config = dict(
    norm_place='pre',
    max_steps=4960,
    dataset='wikipedia_en',
)
MLP neurons of a small language model. Each row is named by its layer, matrix (up: input weights) and neuron, and shows model dimensions 464-719. Each number is 128 + 32 x the weight over its row's rms, rounded and kept within 0 to 255. Numbers have three digits each.
After each neuron's rows, "fires on" lists the tokens most often at its 100 highest values on Wikipedia text that the model never trained on.

L4.up2419:108134088120146148100141136122170175118094136217185169129103072125077090170185123143162109163111166162189154133175105132045086159127150149133082149117104145173128090167165116075154176178166120089121139126124228120098133127146094150126177154133103126148114102071105147127119112128119156100173095210071095165133172137148110099146122114131181125136146141139119135099146173117124099127131129070121106101105160107087069140116095082093119151112124121076141139158138119105115126160120110127157143144144153174149095148070145103130162111109172180148132159196156189074164171056127138139167088110167096137125103112105066132105159104125105141068136150165123087105115132165099173104118127094112124181158058098105132134124128174107157103193120111185072103104162121172084144101142125
fires on: "\n", "\n\n"

L4.up1280:131113102112118146086098136130162142138102151194196145113088130082149183111167185130121114149034147106146127113095172071126153112096146095139092133111073096161110109120117088134129101091128114127153185087121132151140096186151065121134103138084125160158148117118085097058098163184080135126121144140122105103056120103119041189136096147103098122105122153159178099117104112127072036152114140100132085126141103167132091141152154078086158126145103085092165150111149141123146137142113105130163116153125115158140166106129125163081116094149158137146217129130128113137132143113113180106158125064117143114117146124117165136145063138119115108118053153093149142159093097182135111063043050144156164144169130088116141136094141089112127137123112116112161148104168104082114133074134096
fires on: "\n\n", "all", "or", "oy", "at"

L4.up1325:111114159153097134128135104098123045143166100109090084150126152116155085172141182101174100118137099160117179134144159126130138136145115170064138116138133100126080141183192106107139128112121156115055100100136079137093093130096178152100114146040126119158173160123140173095127110171171053140118173170129144132170105189120117154140188213124112130165176144207105149162134128109157148108098103181083127172187113141143133171110154145146153188067081140139135188154059091133202130125146149110174129136107125138120114179094103160133115152133186132096156083117124167088153114138062098067066105036117086167169098120124125147154153145138166098119082120170145179114122154080137130118149040071107063078141143121105102106133190156111181164129112137123121075132061100163124156128166127
fires on: " | ", "–", " and", ",", " (M"

L4.up1445:110133125108066133133098091126108069077096106125126071130120141072107187128071101133217171154117100116058137153097161163186176045140125202128124136087138131096117142109122031102095110071155108154138117158114096181108122100101099173117142140135160133058168143131124129172159187099130189093064082130149106153149118147121080088162144145149200157093133092167088123096094114104146108084087139160158109174133113098174125127119117092233155104127109097151143112255115148187130124138125097139120160166136157150110162202175138100133089174152146117092092116125163156143094107138110093133113106165157180150104158117202115093145074115116100127125190111116047106061090075142118147155107163139107160122149093096058147138205124122219117132081142121089081156138136115133163141182154148
fires on: " | ", ") | ", "-", " |", "°E"

L4.up762:127164111117122127119108179142117165115119169172173131123046103177149110164105118099166153124132179106153132162166095111127161152119087154107130126135174078086112111111109114099090080075133159066096117157135141080134135087120145206068090176118085167110117074137135103095146177142105204140078058152209130176132182150156147136114141172133105164166107163144144135145137180095104190123171143132172155150103111141130159107123138101130144138129150060216112124104192150116098112120137123107131127120141133108113111098089139113197087165089111130153112170126137102145154117150141094163098157177134159089088140120168119151124159139061123081148096120135093119118114164099149119215099171113101120095119126085104154141104134090147101069159107158111076065103104133127143103092092114
fires on: ".", "0", "N", "ll"

L4.up1976:122104117102158123151129138101139120106100074127114058080094106116159112122118061166061080121124132158141111111119130097119076129052062171078109146156077182090092131100093141110076137110113113141095173113133141123113082146125120146075130149143089167119085162139176098168131163136140152124113141126152136105145111107097124089150106103142142150113156092167149164123128157077121145071089128116084106133139157122125148122159157159157134189105128165095134118200101107102122193102095112140125069144146013187115052102092133136115140139110140107121155119161114092134078147095077163151139136146130160148097089106138161133151127042112038062099077129120101147085144178070178152074158141079153143135130121148094101142108112135168197111057129190134195136112121137119178075160122076
fires on: "ar", "ic", "–", "ep", "ro", "al"

L4.up746:159175111110192145160088101103165072080165119120149144164138197115100098124080087164076169170131159078176098057125141088117062126155139176134148175146099145107123122091189090124150153151094145124182098125080134174085086102170231193151129126111108180091109133131124176064143085094147122149086151113125089138134102165112110144105140144108139130081146116182141172125146138190111194082105133155093159075153153122177142149158150112082167205118130149088148071159124133089097108129129209102105100103151113143107181159142125103148109189101128130085062125134112117122114132122111180145111132120085083091154134125134154159138106139145131120058126102144132061162114173120127107103109054146192153110150105108054163126118096130133148141207145180120154137105144132036142126138170075
fires on: ", ", "–"

L4.up1727:183116132125147144137144195113053145102156138109165085116098090160202127083205097088131148188152124150092111168130125154132075134182165179118121066113087128117131144123104103101121166133121142083105180107073092141124157135139135119097150098090158065112144087125135114095115042123178108114071141179101087132123094195121099119167145103123128156140133125174126147093149148151093102128075104126062155093127159151104131095072082179185090098111129107140120129053144135129158200147121099127131131095160134105177160128132125149137137154106088138081095110132123124151127159193083145119111124136155126055117157132136123102154099096152096177137206124090135179085138160097104166096149105160105165075099135056128151121122131185149144124129097151094202170103137127129087127153130143
fires on: "a", "–", "am", "res", "j", "ir"

L4.up2659:163108054152090133122123106160108115178030043110140111065102075142158155092086084170097077130145156170166109101162080059157119078141134112118164115118182120097150191076132163127154079139099139180089127110135171138127102127171149147140204147167143160131105109143082101078114107113164099097125124131090148113120139145222086144151070110145164186130164179170123174108085196157134141100107116104138158110084096157071152185071094146175125114143136150086117111093135109142176097160172140122136155121099124102116161132146136135143153120105131130124088126094137111099131166107101169132106129149127079103108157099092082100132129123145077181145137115139097085062125188097165167109096135140085155151166138117129105142121146147153118070098070145109134114089157137085138186142081162
fires on: "0", "im", "il"

L4.up2594:168112144175159123128141184164128061147146147089137090118120160112158120126151179146139149122178089173109130113148151088106134105141130126134154125193189119095088164129078176122159116104175128113150183113133106104160107062102114133131151173134112167166146192227130175097058153074138153108141124131148112130104150122115109181118127196091120129123128126145116103135127149114177089083129101097142143104110181150158139112167201100119169130136117133080085141167143093125124198093107137102138145105094179167158109147161165195082101107112175104138121100179144076173091077121104174083122100106138103166161118128147109143134096127156140069113133160120054115145117120109180102124113069131154130127083138078126141164140103170130084121132086117132116180142115132107163121193115110
fires on: "–"

L4.up1719:145087062013115119109109140156117180080114137146110186088087126070091136103094114115156134178112116149106120124143111077153105162150063114151137157125110136152173121132047127172149175169110144200134135104169184114132096121128156131127189115061154129109105072081178119027165150122141120137166056183140115129173136104171134126145160077107108127155150144159133088104090139133122144170100112179141088144122185123157139147166155119104103076109134087127077096121146136136128175182115079078158168139125167120148135151107109129151112168112130174190101111127127141137161156157192093093136100146172152123078129113187107110133164165192127116187135203151134079113187146121135135100135147137101114154143081145149076081160086123147086095140188136153148107130145117173159170150204106
fires on: ".", ").", "\n", "\"."

L4.up1825:134101177135158094153130117101144128139148142084128147090126150068119120137078119123172163126095157132134161124130162116084084207146103208091131169069113076135100131125150140099098104136137169107147153101170142102185158088126111100123140152151154110102125170154138055124073142106171112093139129111155145137066161184156189128112171153194179048072130152106133189146132087131131123095151161136163101125109145143180142136153152118128145117159084142144134116156171138101128140065129094107103110178096150177096096194139128131089135121194153181159111094099172138159124141113129089107035155139133163136045089112161158198125150058166139103166061107170114172078148151110066119074118113088145119142104164165120125144089132133174116170099092139130113058146165149095136143093148156
fires on: " | ", " |", " |  |  |", " |  | ", " |  |", " |  |  | "

L4.up273:118127124165140148134102131130182150151143167160119117127116103107085207164141103105095124116103128127116135135119160089113150218078115110164085187147075157101152057091131144153139143164145143129184121154157125100105159066146149121105151092092119118055119167105154155161118141116135158142210077128169138106097112175134100064125098121107111140150168053150131087168064158138153122108088162152110110142163162149115185164142101125128169178153117128090132161074195148156152128092160138162124141122106145125149112152168169119102072144185144119179194191139103166084072153158113130123142113166130142071106095112103098103114162166200076113201096137155165156101111140078174170070170139168059078139191109120116177085076131207141169127182162153134145073133161143138113084138132154
fires on: ".", "\n", "\n\n", "s."

L4.up2840:153154113164161078106138167104112133172131160134144075183104124154148097067136105097106145159107096104107172120075202115118112092124084150131148160129135073109080123095088184134154150113117159202193083183134116120122149097137130153096178126161176158169105122180091158117134054093180135154161106105062170135218163193092163076140127112076132090115145114154112067152123153139125147078164133142078109145154147160124181132113127164111137181125118038084184067108101079113099107094128186103125185114137096120121106170089181108100161144139118134130143119143120172165128197107101114115122116121081125105206098103097106127149160127135106146153154135195100113124180170141154106129112114114111171104170186136121156101160158152191120135123079124085142125135077120150175134107146164
fires on: "im", "u", "amp", "est", " call", " of"

L4.up121:143113132047149129137079151106149129146086173152129108123129092097108121106152095123101101116134136139153182136114091113113172180164094109155077145139138120147126116163136215129112188066064133120114073125173164168074144099089122167137123111157086166151092168136076145077092178168145115134244099158056122141105080112120088111132101156159132131144138091122125105169119157103158129203140156137092119105155166128139096150146101098096138149112154163139123061157142129149100090158143158136105107084115161115168041075119123124080152107118101118059143077137170114106128108136111097172139133137190138180137130106121139070128088134107181154145088150116163076111126142130186164215119090174137072168154097085151075120169136157189170090147151079112151121146109160111106177063097060
fires on: "\n", ".", "\n\n", "s."

L4.up919:084118095095083181141151101156120062148143143153130100156081154131195145156142138141154135132115153122159124127130105110114161156108152103086082117153208082097078091140139121112112109102130196088177151169140114106098130131151138112062065162165125129124153134123099128132139218110124096111121115119125151120119107164096141148113099155137158126092151129110192115088160192050100120102138168155137086131121163192154152072130162084092107132151129122121151134131152118129150118135155177164129190137127075162149026136163115104112132154139158103128105165126087117135249139088127071160088113086100217155129140087111122131142165058123146140103094156095128127163093071134073160099088119115154177101116170166140159142091175108118160112159159155126092160164172107100097198143169134
fires on: " |  |", " |  |  |", " |  | ", " |", " | - | "

L4.up648:201122097100154141160108155135136134122129189178101149130128124109163188093124143190115136086179141181099129147112122096141066152068146068156120105151129166161120139101111142141122155123126133145069113192174174189122185110119120137103170131210126124090151149045109136113139142135117198132170093112126152165117111108073149148114132143094157132117160113103139152104099116138139099061113130142102096111176127091144122136155140179089058139132144168119090080123123169083107151131131160126060068116128149157080161105067119135086167114134170160125131146174077142142144132127116151093125155170107150151092139157095155091130145111189118100122126145163143163159113103145154133174150164169152143158139107125176114129134081152180104111183159128096137128153144124163156146129089128
fires on: ".", "s.", "\".", ")."

L4.up493:114138057118190135133139103127187124157096125105149150124115140119109144140201118102131131158166177161155163149077136113086164140119136090117129119152113164159119087127070132128102158153133166135078186123171127160135193152153159130122152144105096146130140131159087178117146127138172131136087105153120117164159097146126157154129151103105148152122086132144136155188109112099147129100077090144145104118123121106136142086138136121134145129152137129137056156068152153117124119111153098122103100126100081127117098111080061142109178146131125154146138126091180199193132135167189111170067168147155131123082198101105099135147139106069097169067104142115122155126044103130181211127076141141106203143162135123153145127086151150116183132115173142167170144143102191110134125132130180
fires on: "\n", "\n\n", "f", "n", " par"

L4.up1219:081154089110089104151185090139136105106139175121130158093086123144140153118134084109091176138173141118106107102179111126163106155169129132181143081111111117184103116095121135113194161125148151119103125121096086117103115107134070198094164132102108130152151129152150154085142146084166144112093106132139152124199117103111159130114148243098137117165081174186140158152184084129097091110092088092096104152119082100115106154107084191060152082102107082154117085130139082156152134115116116104166128102051147189135150140179163119111142086130066175176126165095132085107112109121137112157148097180134144152088116084142210125132132120110151087126156107179148112132172147121201132153185124125167068182093029100116154133095137056057153097136065113105161116083145182157066200100097167
fires on: ".", ",", "qu", "way", "ll"

L4.up452:101117124151158079178115100094164221112118124059161107097095181123157212121129140155158159142148103180168121145164099180087195054109152087133115125131107191066083145113133103107132102170168104130176131141100050122098186136105173063131069158181090148196092086136168136074208137074209155103101138142104138146111159100173071089141116110136150083112121093155150115110102129117110168103150077135092141123106094105075178094151153165107147109194148038177138104116131144115142130171142116134089104152160117113123182087125102117162182101173127071149156094170188066186086095119132111164134114110106163086142100137173126098087119119131082117196147150114135164166127128105135165097103187132134141147125086149104141104084124150164097105101135142106129134120124186132138172104135115
fires on: " its", "'s", "al", " of its", " Group", "ool"

L4.up25:155138153129080126066133193133107138159101116131126090179129184145144144117122182089157120127113084151103106120100131092158145185096123167109127114132154147087196096089168088128143109099103122104092137113142094091188115137153117093165080145097125118088146158137139129099119118133132159085146141164114140201165172115143161128119138132147112095130126116134153097110125113085104103183097118093171157107154107059159032075152174162120083121134058101087120133147105142132116163129124104137133133155105192136132113134160156119129071092118157090086129089138166160129131137124103122133152135154088116101200061137117167152141126100092159085134084171133132093141153159121108126123117097080123099148140148148146055092143100078106118107126037122046146179133110151133085157155234130
fires on: " that", "'s", " which", ", which", "/", " and"

L4.up681:139088079103112152159157097184129123125102170103089115096114145058153120159135153176100126118099083155101109145086106110172122117115106126104071085150134074138142147108167129139117079102188171097138180087104155119143155059123109159092144118107134162135163111132098117093119052126132110130094145140164142122060078179142164142158158101101108070099140184127126133147130149103159126075112125124165097136079122159201172064133134087177120173127085177128144126124157113135142155209170143159143147131069165138075120137072134167113126134154130120082129121115132115179155139114113051111115140060162111173129102112193074111158130101162140063146111144101102138101148118139075155166155164075174116167096179181081154118132129103088125124076101102174087171133135139124124102048155129
fires on: " |  |  |", " |", " |  |", " | ", "\n", " | Yes"